Part of a small language model's weights.
Size: 13 layers, width 192, 12 heads of 32, vocabulary 2048, 11.9M parameters.
Architecture: rotary positions, biases, tied embeddings.
Training: a variant of Muon for these matrices, 8708 steps.
MLP neurons of a small language model. Each row is named by its layer, matrix (up: input weights) and neuron, and shows model dimensions 0-191. Each number is 500 + 25 x the weight over its row's rms, rounded and kept within 0 to 999. Numbers have three digits each.
After each neuron's rows, "fires on" lists the tokens most often at its 100 highest values on Wikipedia text that the model never trained on; "fires after" lists the tokens most often just before its 100 highest values on Wikipedia text that the model never trained on.

L2.up101:443474541500475456483464498481471521507499477515486485467465490497444525502509490493492474477481513506498491521482530537510491484508504527475482494520535454450503488475524498527557471507511501535505492515479494451549480518486532503493473515514506496498464494534532499468481506476519524484496502511522523496474557496481479511462537511507528504493447538551484459465522524489501511503492485507515486451487550468536565491480479500498491532513557519505485524503471532480496499487513497536533543523525500470519490521479564482503526498533470485531521454496495486515465491485475475499
fires on: "al", "re", "ra", "n", "ro"
fires after: " D", " d", " K", " w", " c"

L3.up1439:506531505513469497480486489532521497521488484509531479532507490556493532538519468515439562465502510507497518519526464493506482505545524504500522487451476521486468523516497554450490499506511497516501456500501470496501498510490532485516482507490469502501535488496494499463550519490502488483474490482498515502534564504478527500480537487486466487473482509493524476495477506530448519524515524453491514508531528516446485471439479555500475523520537514535512459462523497494521472534483501511501549481487527483482486495530527546472503514499457531508482465525489489491513494509429494504
fires on: " of", "ba", "ta", "ra", " represent", "op"
fires after: "er", "ur", "ary", "y", " San", "d"

L3.up1395:494499489486532534514488497493472514490537505507512539479474498431535542473464495519507500501486537503491506538459475557525489469432513489493527521518464492523476498482496468494500481492495518485556527498530490506484535450504491572479463511513490517511542536534508532531566502506503498476499515459482499470454488511490442529511499468553453520518499488487494530490512499493515488506504525530520452449494500459468493490479520479480494484497487493509543504474504486526498494494501479449490462476503536486487512536516488448520517483488521485514482505482513503495479494539473497531
fires on: "u", "ar", "gu", "ur", "er"
fires after: "it", "lan", "ad", "d", "ult", "vol"

L7.up1518:510486497510558483454513476469530492515468459490493500447477489543548480507500521495476495523490474521521478478505490502513484511531507462524477472461467522477526501521473507491495483473488539496464527510529551534496489510506515479508536459530490519490519500474539553471464489506544454522518487487512491521515557511512520539508536485479468470454494480532544518537492480525486509495471474487502478517464525509507476505458500503508526522515523508483486488512502510504474505518496491487437504511513500487505489513546512508476478547496474567516531480470473457512486539443487473476
fires on: "d", "o", "n", "y", "a"
fires after: "ri", " Ro", "li", " Ri", " con"

L2.up935:467483486522522512524544525490486517535519483517472507477494490487487493481530515476507543529510498521478503516518501467493483479493493477491529522526524503486528520498462497489494514467499471491488567448492467540476490476485488532514513468483480520482484499473524507496511448507478455473521514529489536508470523516498537540487513466509533571482500473470528551511483496519520495517488517449471486531459544505462555480496465499495467496504524529520529466479520516539466541483483501519469524537467468451511500454514481449502517510531484539511495472496501479485499518497535505457
fires on: "op", "P", "ar", "en", "a", "ot"
fires after: " G", " K", " P", "ir", " V"

L2.up801:476503483510491506484482498482519492499488515540525476500546464497485478512472528519494473575516488517537497512522470515541501507462520479480525512472500500445469467497485517525521483511511455458536535490503462490505538509527500536484526458492491496510508470488519482508460464507481479513491486485541486470451471540484446503462478526468553528510476482515517479479489461493510574476480524527538507501524525521531508529521519482516466522517533532519476495531499536488513541514472535451501529494474542509502488464494538463482502479511493479516483512520477525476482483509527487487
fires on: "i", "a", "ra", "ma", "al", "e"
fires after: "f", "_{", "\\", " S", ".", "per"

L2.up1356:509517556505422508497445489509517502516517467489539497499502527508456489519478501490495503504551457555544502521571453501453517513473484531516547473545506495494488491484529494511496525527491485521494535501493485513487516531494514478538504465502452506495463489484501473477466486506523505518509443510479479539517496520536513530484500470479512455483477479517483509490519521507504508513508511480477483490508477502488476503499511480506522516500486537454532483487512522493456559502520516448509498514516501492495533516535521455561513520469483541480499495481519488469442485475520487514
fires on: "o", "u", "a", "ri", "e"
fires after: "L", " W", " Y", "R", "w", " Se"

L2.up929:500515493536469521489491478526478510486527495496459515484500497531474513455470497486494489490458537425537539527522490491557513466548467541508474540554504513474485460516484511488515525510544506481487532532466534486487504497507436541501531482514516548456466522532476467475495510487479500508527495485495472487495486514507492485479533500492516483467496451480457545536473507499541505529495514480535496490487459451549511475522541529518522484496450481500527512495504490501488536488507461483505479490497502505479498497520520463502478505518497499500489478557501482495498509467545479490
fires on: "a", "ha", "ion", "la", "d", "es"
fires after: "al", "ic", " Co", "le", "l", " Ca"

L2.up1096:493472523481515485498509477511504497522486469515450480500501498503488590454470456506532541499493449483485472514514530512479543472503538512528463519461516478491463497509474506485460526444528475453443494527478525530455528510505495517451524540529474482519494493495485525496502513489510459517534517501471542479491489464483504516510501512508529478509492496509496492516466484457512513545494481479497502511469483512480504470522543494493513498486443508539480481511547521476512528498517524503509518527467498528516472531504465523525501503525530495515474506507502458575481508498508531515
fires on: "y", "it", "s", "w", "ow", "st"
fires after: " Ha", " H", " M", " B", "H"

L7.up517:476508428500479508466453487493505465506426527551503570568499472486485511514536493494504539493504543472538549507499480457441511508497476504544509482468502519495468478499489490522504494506481493474486497473448487527543521479499539529508516463488496472536471538529496505500459496507531517500507497492483485502494506473505491481500465474479486501517491531561524532552498508485498507509489482513468508505479518502504502467488498502512503496514504486525494515502520512514507475506475491518508471491515471478572511534542548498489504497509471508489510488487533499489535514487455456552
fires on: "|", " |", "d", "re", " 2", " D"
fires after: " |", "\n", "|", "ad", " ", "."

L3.up383:444450492504513455495490513478449531517494515489496509522540544467496503470500507506480529497513521545516503475552523518501524474535525527485489499506517515485447495470511505499438475539497509518517496478475501466481479506521469499475520531470492468462457523566475501511468490502509534548523508516527507500511507546516477497486504507497465478508527462508492523525514504496489532550518501512497487482513479514528474497521510494491488495467496477511500481468563445507465556473505520489542504515490505513462516516490572515475512465504458491460463510510469516502505514512494459527
fires on: "ri", "ur", "va", "c", " mi"
fires after: " co", " C", " c", " a", " in"

L2.up1107:516508478464484507556524477519492512526463481498493475489489458509448496488515509474486488510534475485526534541483463500491422506484416483459529515508466521468507494475518499473485501463506448477538509488545494533490461513480532475512500504492525494522492493527496507509520512466467497501481511499455460522485515477448503480494495503522557485493491527529529491491488511528453515471511482483560529533534495556485536531516503494529549509490510498484492484502513528504488548467488490554489489491505487519513498481489500499483479481492523502540505524478525474524472538519532496493
fires on: "r", "ur", "n", "s", "er"
fires after: " Le", " Ra", " J", " V", "n"

L2.up1007:471488508497513514487503480489505488520491486507487486517496507542509495541543500469525506496501457515491499530474528493531516519485448521446454497456497512502498448538503510497531532511538446517524489507498484547494540468522522476522492504528453503537473468483487492447483472499476486516554502526502504534508489482479460533504522492460487458497482484485532488530513484534444499513504522490489529463501507450531507538517535499550480517503549537511464471480543474493518478500471483487472482504525487510508520483535493500465485530561510485511472513504470515525491476549488470524
fires on: "on", "e", "in", "i", "ia", "ip"
fires after: " Ta", " Li", " Le", "li", " X", "ri"

L3.up1050:524483525497526514479506494519464504528491454553542510515526520480496521501485487477482495519513522443479506497500489490487468523468500496464490459479519535529487509516503473452500496508494545550478484480470478528493477498496521489488499488453500524494473474489523515532480473521550461497499507515470515577523547549500518514532493496469485505496519505466510520480462461528523510539456463462514437472469508509504505509493479490506476500515490526488499529469515494482542455513535463491498502507492549534496516458520466487500532519505508432495515503478536475517536508458501517519
fires on: "act", "u", " $", " number"
fires after: " ", " A", " the", " Best", " Di", " a"

L3.up1189:475522555524554501465539507505505497496487503463532533497506502510496516504538438475466502496487494497514499527523538508464493516484485439491485561484487463497492484487486502517527471526496489497511538457474556497482567515470549515487483454519525544478482508490472484504488490439482489474532509488505510465476519502553505501495463518505487480470509513468547494493487515506503499509511523479518552507487539516531531505507480485479462530499523470529508504505484483505452482501479524487494503516438495463494490521543529446514481504476514503524512483515521477550492532478487510507
fires on: "ra", "2", "la", "ed", "re", "n"
fires after: " B", "y", " P", " b", "b"

L2.up733:524528484472517472502550504560519529506479481475519490486471507471533475529501507458505499460547476469493455494534456488539497511467504482468482458450451530508530517492519497557464491481501477481493547485550490496477499472506501509488541511553495465503495498521477501496514473502498468520475511510549466518471468494515517503538515495523525498516526490519530527488480499512489507501503505499510485504529507548491503502505496544511476484462486498505422511482474552460502510500500496513523504508502459513464496524451526539498479488526534523486531490552481541517494479505487488457
fires on: "y", "er", "ce", "ir", "le", "air"
fires after: "vi", "ff", " imp", "p", "if"

L3.up593:466480496513484488505488531491494520505549497515524509532497471512467520452482520515555509475493498499493498533510463496435498470476478527507520516488465490488529503486518534527462499521475507526462527455487506513458495530516478487473504492505524527492563530477481478490533528442491495492455520494488525495493491513533501478525494504445523473509538437487508538495497525514512483491483545486525537506491463482501511559537472507479464490502515501501504511505536517449481508528506498478484472545487462489484506497501454488540531480489527491502476507517571533542537497510477491533
fires on: "or", "u", "e", "er", "en", "re"
fires after: " Y", "om", "b", "im", "am", "mp"

L2.up1016:486475528519542541500491499501472507510490461505511482511486537534517510515495552479499528472481538520528469477467488477467453487534543502503509486487502497506496513484535485520455501504492479468471507468504514447511530500526543521491536539498501522512478527453523501496506479512532504547460489497510449507496496513494497440502511512486489500484501537461532438484477453515514507490529486518509536484498529471476489478459487524499519454530495481563529484495543499492510528484482500499500483506514528495505457501462471527553530520484469536474517534482443456460525513499499500499
fires on: "li", "hi", "a", "ri", "o", "g"
fires after: "hi", "th", "s", "G", " p", " po"

L10.up711:514473520496532498462538526456476526532487488475504504482515511469514503514546485497535505520466523535488486535480492473492506515469497493511499482461498527487477472510476499579489487473507487516511482492428463471461484510500530484464530565518474493487470480508509510489533486510491514515490512466547499526513483552507497473494499508525429469460461487503510489511524499542534508500487493516491518510556497482488523486510465520437504470504446478504500484474511471511513506517545486504517524519538528507446503489515488497518502525489507507565536491487503524536497487484485539466
fires on: "man", " Man", "ru", "ent", "p"
fires after: " ", " a", "par", "co", "n"

L2.up866:468497495494514520523557507486502510498492513512495469484516491525452524489551547431498537491506479459522496511534472469487504536535479483498507445524490523497477478466509512473520521495471504504522463488494518535502483485528528489545484461533472483480487468524489467519486488472555513438487455514509466515541514524523515496463488543516556517460492486533518463491509523520509556520506492486470493520479503516440497510529519509520479479533485485496487484498493528476510529495484526524558507496503508488515508493502499454468532525497509505504517522520460457485455503476468488498
fires on: "and", "ck", "nd", "-", "ock", "ring"
fires after: " Ro", " Z", " R", " L", "wi"

L3.up1473:501470471539481548532518487481469513472544542529498492510501495480448499487486466514510509514492499482535508482497476487537506553508495449502525487493491469533482473486501510535525481504519514501504516502510506502555457492485454518482490498435509508507481500494485498503500478455535549511484469494486505501485516521500491502490483481516528482504492476558543552541511524463513534520516536491502500487435513468485528485483504508463521449460507549488509506479494516468493515487504518460509525531451478485547476494471493532483441512506509470491552507537483472476481539516494487465
fires on: "z", "e", "ck", "che"
fires after: " ", "ro", " Ro", "j", " Z"

L2.up1221:586520521504495479495514519502487518496520487496480474525510429496510527528467487527534499523471477525510517499519515541517475524510476472502469513505483498493519524511509462545504564533489483493480511511549530475492452509503498530522481485503474513485477551504530455505509466470459521536494497542516442484446487524478482489526471502508472497504490489477477532492512502492506477486493469481503488465486511478524501518474495512470509500495507483434514544528496491521503464485491510484470471520489526498532494501518518517507511479513575530476507464584503469467490510499507485512
fires on: "ab", "ha", "ho", "bu", "h"
fires after: "L", " G", "T", " ch", " Qu"

L2.up1443:485525524495505521479497507577487524512480520492475533482472450504497513527493495502553524518436507510491489533535551520495470521491483550516508510461514537490504471528459504506508510499511457512538520486497523470467494516505534497493506546476457496510500538446486491472523515509475506535493514444481496491495513503488492501492505520489445542509535501520547528502505505467497517467489472491515522451476473496501484533479519480506505540453504503488479482492468481504512535483467527436549489482486479503480471481472530502501551462534560470498491498481487517512507511511471490484
fires on: "r", "ine", "age", "hi", "é", "vel"
fires after: "s", " Ch", "Ch", "T", "m", " E"

L3.up847:484490505520479535489523474502476531476486537457468555525466503495542482512524501467483480505498491543507503512524506489499475502502535460533514508507533510496517540460478497547494491451461523511471492504504496475490507499493475542471516542502484533530523470473487532517486525525526473490482507509461472489463525499508496497527525486508507529457512517445507513503457506479514502503493433488536514533490502532543472523483484470458483504509503533497484511520519497533493472466486468470511565486505504491510498499466487479539466537503485462511444493514503459509490455540559523532
fires on: "la", " of", "ea", "ing", "th", ":"
fires after: " p", " b", "et", "ner", "struction", " lo"

L2.up785:506483518459574508499488511516462538486522469505482471499508484542451473480525562510516457511525497504483517509512455537511516543471483491529522494523473501502472490496490454476515500446509491517543522503491498503521484467518486507489502506457557490474501506500482477523498482482492506497495488525512530490478511493540502482489480445475511503475490535518488483515509461506482484521529505500486505521486507482509527457493499539521501517514554496518514447490505491474452519441480522455519539511486539449544473475529504482470519477520529484487485504473511482495528488537458565476
fires on: "e", "a", "n", "re", "ar", "u"
fires after: " K", " G", " Z", "R", "han", "K"

L2.up457:502480470466475499481467488498488515468475512536517523563524517476436540530482475533495497509521512470458528524495489489490482471452526508521491480494554497505493477498532431522491511475499523505491540479515510488495533475481495516540487520510485509458467440507508532483440554508549502493469524504524502502537518486536490545456514489492477536527512469510503506477507548510504501506502496500495482499507484477454494471501511535532501521475467493501504502461486552509487541451488466473521483503539530494506492507519525500530485520485546533499522503515518496488490452503475494534
fires on: "u", "ri", "ar", "w", "va"
fires after: " w", "w", " St", " W", "ad", "er"

L3.up1078:550504495524520518514533546487480514492540498486509427489501472521513510468514498498507491521520475479526480524518483531489519496487516503488497493519505527534459499503494511484491447487477490578476554533534525509503497517488535470450469517513484461466481490500529506478479501460540508527477522491519527521481483460516478494503481529510483483506515508512476499491533495501546504526501514517528504505527496483476522523494499431443479451496526505542502494473507444490520517468497468470508451505508477503480542528542503451507510486523471491500515497477528508526481482521447502444
fires on: "er", "o", "a", "n", "out", "e"
fires after: "emb", "A", "M", "J", "pp", "B"

L2.up1431:521523447524494503467451527531530509525488505495495499492471497463457511463508456525519456499512560486502494501516509474522498498513503484538509525444491466516512473471473491503512503466514526497468482499513483446520465479503510463505495515515516498505475478509542498535532465542512486447487509472476475549473493557544434504516503487523481518532501517490522514476510509467478507451486523509518505468480518502478507540490454502522539517521503517491500502535520511470510469506465479473474537514486553521524511511482464516488456513504486456467518519494467511513531480509521519543
fires on: "in", "ri", "ver", "m", "al", "om"
fires after: " T", "T", "-", " (", " ", " I"

L2.up550:493500504487509507486473437518507503449549540479482515493470498519489483484528481489526521512517495501502507520476521434523487501492505464517484513541495535488476480518507512468502482493503525534487493496549474458509521483503525467458530476504515495494429510486497524477507514484486522557468501493470536525500500486481515433521473513502523558498527503437529511472521480456504481503495519480536528492521500504513495532475445498535501535478509503560581515543505504455498494498462510512494476498490469462491504496484508529516487497479527494494521501455487521482508523490468526478
fires on: "ti", "an", "ain", "e", "in", "tion"
fires after: " re", "te", "pt", "le", "duc"

L2.up286:477469502529503492476498489506516490500479514507509501508514493489504483494499498521477518478492473519527554499496483539478472549477464541493484503537524530456508514469474503480476479471516467495472518504485504510452455544514523548468483492491505538469516543522487526504508446507485524485518500483539530493511530527538459528498486494557509453479517503494460520484501517487502531519498473518502467474441458519519512498487513513524475483460456516476514464481483490518492465497536506531507481495528521521494464509489540535515509558491514481464479520495562530509444486455554495498
fires on: "o", "la", "or", "re", "te"
fires after: " B", "B", " b", "le", " He", "b"

L3.up1225:497497511531487505510545517490516508451516499478495477477473504505501487495504510518461525534512503502543471496467486477480508477519497508503524481475507501499477493469457494514477517516474552489465483445547535474467480507512491524488521530502495470521492537503527499552506534518498503548522499505470532523507495488512520441549534480531469494530483447554516524532517427503500510520497464502506499472497514505471536520496506523522518463468489490469500492501461498477456462444519503525483497502492560528495523497561467537487479526472517479513538478471472509521485472509465495516
fires on: "in", "y", "ve", "bu"
fires after: "ta", "tro", " mo", "mb", "tri", "pr"

L3.up1390:512508507531509508545473510449464464501495479488486483511555509484469498460549469538511512484453520512487494524468524461540523494478512489446495511528509512485499505501532503491498474481457510507517514447503489472474485499493514531476504517506513478498513509509542534478515502454451518478461503494474478477499505493530532502475477475545512468479523497502514518456507525518512486515446498449543487515482513563504482502488517572535520514465515505533491532478461522519470537461501503523504505523506466502475490489461521476516559480512490506461491492507474513538512517466499498540
fires on: " "
fires after: " |", ","

L2.up799:512490443468475501506465496462521540482475519492499497491492522489520497504487494481499460485472541490507495491485541478544485499521500513471503512487483509481487495527490457523541520474509537461472498493499468483498533512504525475496442492537510531458519438510551548529481500520502529537483504464492483516531524593535496556507521499509505522533507508484510474530493478489496481498495505524512461513507514529484457509460499514470456491529522502515490524549459499458526470493479494512521502529482493482505504482469472520476489515489475492496492532495453446523483551497541485475
fires on: "air", "oc", "ident", "in", "or"
fires after: " ", " (", "-"

L2.up1389:485500561468506487488571503498492472499471453524491500484482499479501513487475454469514489520463499538523502521516499493500519501492491467501525500495498481482494442532463461511483478486501447492511509505502505539521501542464462479485517451491492511467524503535525501444513545523538491541503491532537490507444489475470536493459522515502520535434497494519531522529521504492499519477506471529567489494548530513518498492490515512471472531519504487506541501497514494525496513498537528447473493510519505501500461473500542495518480513507555491504497540500497507509499481459462478518
fires on: "y", "ra", "e", "a", "ü", "é"
fires after: " P", " St", " S", " R", " G"

L2.up422:523494498505463467491506522543486477500495545539448473505535449529483483478543478499494505495448503496488484550510546551517501462522500533491498539484490495494479493481499479500485477505498447517504524459489567490502504538487504487554440543507507510523535524537482516487475479506458482492477506535492500511517484468514495536472513509463485489475514491481491486514488538491515525506469472537527480524492472434483499465528518512499496504514478484465508462497508470502523483452474496512530481472546452532533536493499500498493453474480499481520474514510512502503493493549522526481
fires on: "s", "es", "th", "min", "ion", "ra"
fires after: "al", "s", "as", " C", " Ca"

L7.up1118:524454506537529512491497477492486476497480510531522492506497538493478469496553520498492524511508520501540467484481458506549478541484487514465476483507515511537489480524508508517516459494425496543501512517488543491479489528497478453453511531502480450440493471516535525480477473489531495536525485494542489479529493517464532482522486478473452505481489504522489521519461492459440513517494523524488487533536504476508511542501457460466494467489484521502551505464492525503540512516481494517498526494504514497526481500485507519495492474489533580505511489498519511486536520479512514486
fires on: "man", " Ru", "li", "gu", " Le", " Man"
fires after: " ", " |", "-", " a", " N"

L3.up512:510474506487515508536510472531515501483474502512494475496522481501525511509485540540514490498481544545514488539522518516481476532465490502512537523537466512479519465458482483517523498502525521487481543483494518448502448492484547500471441492533483490469509516474480507488500495507487484475524539494476474513504484468488496506549506510525474498481518485494512525490608472500480484486464526495515516474525492520482460517476475535491498519475497564508510508551521468504526517531447496511478454451494444479495520495538467520498516525488491493494518477466510486471499489535482485476
fires on: "r", "I", "in", "m"
fires after: " I", "I", "A", " use", " II", "ta"

L2.up1037:502479522519518497495484482462471473509514486479484503524527509524476488472488471531486559467475516480509537542470521525466516481548530530480470498456535498460504510470481477496448514480494495483471483519511525484507496533519459490511503494454469502488458484461512498540478493489533474502452515504495519489503514574507499517559523509529523488508512499487442489508497504502537474526522452514511468496472497498489506443520493500524542473517538528496508487513450489530468535512498523498520513509491540516512489478510496562524530530538470523471477491491498499471480526440510506490
fires on: "ur", "x", "ge", "al", "w", "o"
fires after: " b", " Bo", "B", " to", " Th", " B"

L3.up92:499470517535519500521471539481507479503522503516541522506493529495534465489478476453503523518489528536488455543508532461481509503484477529526497523515490460490525441484475469518495478490464530445460529491508528501467498488478536502475472528506533511491542538490493496463501481485461518495511522506523529467466541494507529501466517493507529424536510471526484487486513510515549535465480501466494489511467511509504500530479485472435468478491494492500529516517507498499466526498539525452488471514489524491503487513510469528499559492481519506558490534508482500530475504483522492530
fires on: "re", "hi", "er", "or"
fires after: " W", " B", " w", " M", " b", "b"

L2.up695:442466514514494474461493536475435507505511486527505455504485446460522521483498482513519485491496508521498476520481509498486489526500536472475507520503501518523467484516490504489523542491557530494515478492459514532469534511518519553474484509511449568524474500481504470466504497479487498496545492484468520510488503565543489485511480465494518562511506493484484509483490504516499543552485479484483500480501491507481546477512505532471480479531551506537495503527485552485492499482489471460529500507477513519540467483506483537531482513511459531506476488512542461485487487518526497520
fires on: "un", "i", "it", "s", "am", "o"
fires after: " H", " Ma", " m", " M", " K"

L2.up883:472538477511513512479507481529470448506502549489479489486527521467477518454499519501516460471494500544498519499480519523497517505531501515456565483546493504526514507535536505534487521495527468516428509441506516487467507517519507496509507495471500542510506548474506515490489531516490518505477445489524546507537501514557543453479538511523481510527497504444490506506505521446457463482492499527504469515513477482468494477515507473482505517477497492539488502526478487510461459541487450527516515484491468507484470496530481511485476532493502537512498538500480514484492465509505496523
fires on: "t", "i", "ft", "il", "all", "al"
fires after: "re", "n", "ra", " B", " Ke", "ab"

L3.up655:501499469501480504507487471485455503496482508492467512521495474460489531542484462522531508515491477473534557509475506504466518517503490469470486444491512484507510500505532548478503494507472503524498522498512489529509496541472491516504483532477515522545504504481488535490527519448483529551476518506501477494486498495468485497435493502505532477489439477527512511494534546516532500490497495461560505475514459493476511487502441465512467545538514514515564502501518504515516492515534539547526481501507515481516458496494558458530470532488458477516508482515529500487474522499460500521
fires on: "ro", "ra", "ist", "th"
fires after: " D", "app", " d", " An", "D", " an"

L3.up498:460506512482517488531503476476500485532518470516516479529503497535467525495464489538480490454484474479463509495495478506493457515513495533504467503476497492489465471486498538524507519500484556538517488501555483460517490471513538545517488491530550542502531505512488478503495463514474497518511544535511466476514490544460455474507476463489473454520480529499491462507507524511477492482455465492539483531531469496493513566491469545532472534508514556513514502518498485517501518500499481523521506461520519485503479493452474484456541519514536462460484488506495495505512504471472479489
fires on: "g", "rect", "ti", "an", "ta", "ar"
fires after: " di", "und", " Sp", "ra", " pro"

L3.up0:491513488468524551540484463526469471485543514481483515520497468460490485532501502487504532500491516499532518531487510488488540491491469496462534514516502520515487497463521506503499491503479503504551516495535541518486476475504462528448504542479502509531464482507490459534466483487457518497482490531511479539492489488503461506538511460511501509541514494497497534518490479503486462518510567456498451495486448514547457472459518499496522530502495518552497484470481506532508578558530491498515495507506477487520479474518534487514492489518457525494505490498490532497451465520495495526
fires on: "ur", "ical", "u", "on", "ent", "ative"
fires after: "ed", "lo", " Col", "vol", "e", "l"

L2.up350:512491522531524529500518534535528536489528481487483483531504476498477466460493519448515511477474526471496480493464479503491502514494487551526518518504492543498465547485505477495498488453530505506462481537502524488488492483515479544532509503522505534481479490530460519497522511512470545511520481507485516487526515517518489551496541469485522506565486512485507448512479534540474485475475502505510510490463525523522502525468521493487452472471456521496511482497484511466488494505487560502547523490482457509472540479543460468465498499497474489438474506525503495487459519466453493484
fires on: "te", "or", "ard", "ad", "art", "om"
fires after: "y", "ro", "lo", "hi", " he", " mo"

L2.up1363:541546523510453538523510467482490564480523476467490452489516466492516504484516510459480542500507515492513492503559491507496462503500490447496544545482453536487524530482515526523477471499528498517535513500537479477479492482487480477464486485527545487468498529494521483480550499538461484501463524501508495505472495495449486509546500511482479501528491509470554526460448518506557513518475512490498522527492519490478473491497516503503484545459490525518521490504516470465467514450498497527479486467491479447467497505520491527472501529496484505530498510474491503499514508542481494509
fires on: "man", "gin", "op", "out", " of", "mp"
fires after: "ur", "um", "r", " Ar", "y", "ri"

L3.up674:463477472480490538463534571448517470487488492550523501488476528517473487515489512482538512504499483494512523458497529485489514519515502509527529501517466480490490534459488517522518486502502537513446499496534516510461469527532495486542508457469492538502451510507448517491476526497489485477496507520504485558512544508482511501506507491529502491516499488497521497496511478511482530491484469484479549560472540526517463497496476483495503507499503485481482518486509467498520475466535476533502489523481460479441522525566499481459498528489496499468548493469446504519483469509483465532
fires on: "o", "ve", "ated", "u", "es", "om"
fires after: "ri", "ro", "u", "li", " Ri"

L2.up1286:493497505505474458485458500489505490508499509479486504518480525533451508503477474494485473505471522551479474539512449531505491506496524505518492500493497482512494525491503497526453484489488511503534494521474460493502507493508514522464469517448473491490486502497482500513508522539507463522477475550499455476526501549509505485468487495459505496497509499476508454493474525483471533560489507526543492512547484508522518522504498522490545518487512516534457491535464505523480534505514561520517469469544523524490464503512584488491543542497504467507468535483482524458473459534476455487
fires on: "ri", "ro", "o", "ur", "ut"
fires after: " C", " c", " sp", "C", " b", " co"

L2.up743:527510502542536481493532504509491517504481524507494460520490507486495524444520523507480493506522491542527447496519492511510498540547438492459447494496480501494479470511526490501487500464467532504493548495493477483547497512471487461483473519461454473492481524538502486460468485468466489520473488454478534510498482530514511462528495520503472465510526512485479523505488511474505470483517520499533542513482565516512475505536529458473537472518472494491448502534507475507483471525488505499517519548505537497484484524528499499503528549505525505548491486487525494538488551462484492484
fires on: "on", "ur", "en", "n", "er", "an"
fires after: " M", " B", "A", " T", " A", "B"

L2.up470:472434530533526489506467534501514459456492518487502496540496465468480543459513504440524502556522483484510474529520520478538508465489480473499493494504523506496510492549483474523477537498491480503480495488526494537470533494478485476496503450470493544495518540472494516504512503499525473478540476540495526478473520530471517523479501496498525499504488470457446500502473489485521516527524466469502518503472505491497544485495480501507504506480493544512522484473519499496466523485553506472509513505519485504533454488544450511535523555513510502446465495521520467504539496495497483548
fires on: "i", "s", "d", "é", "e", "am"
fires after: "v", " K", " M", " B", "j", " H"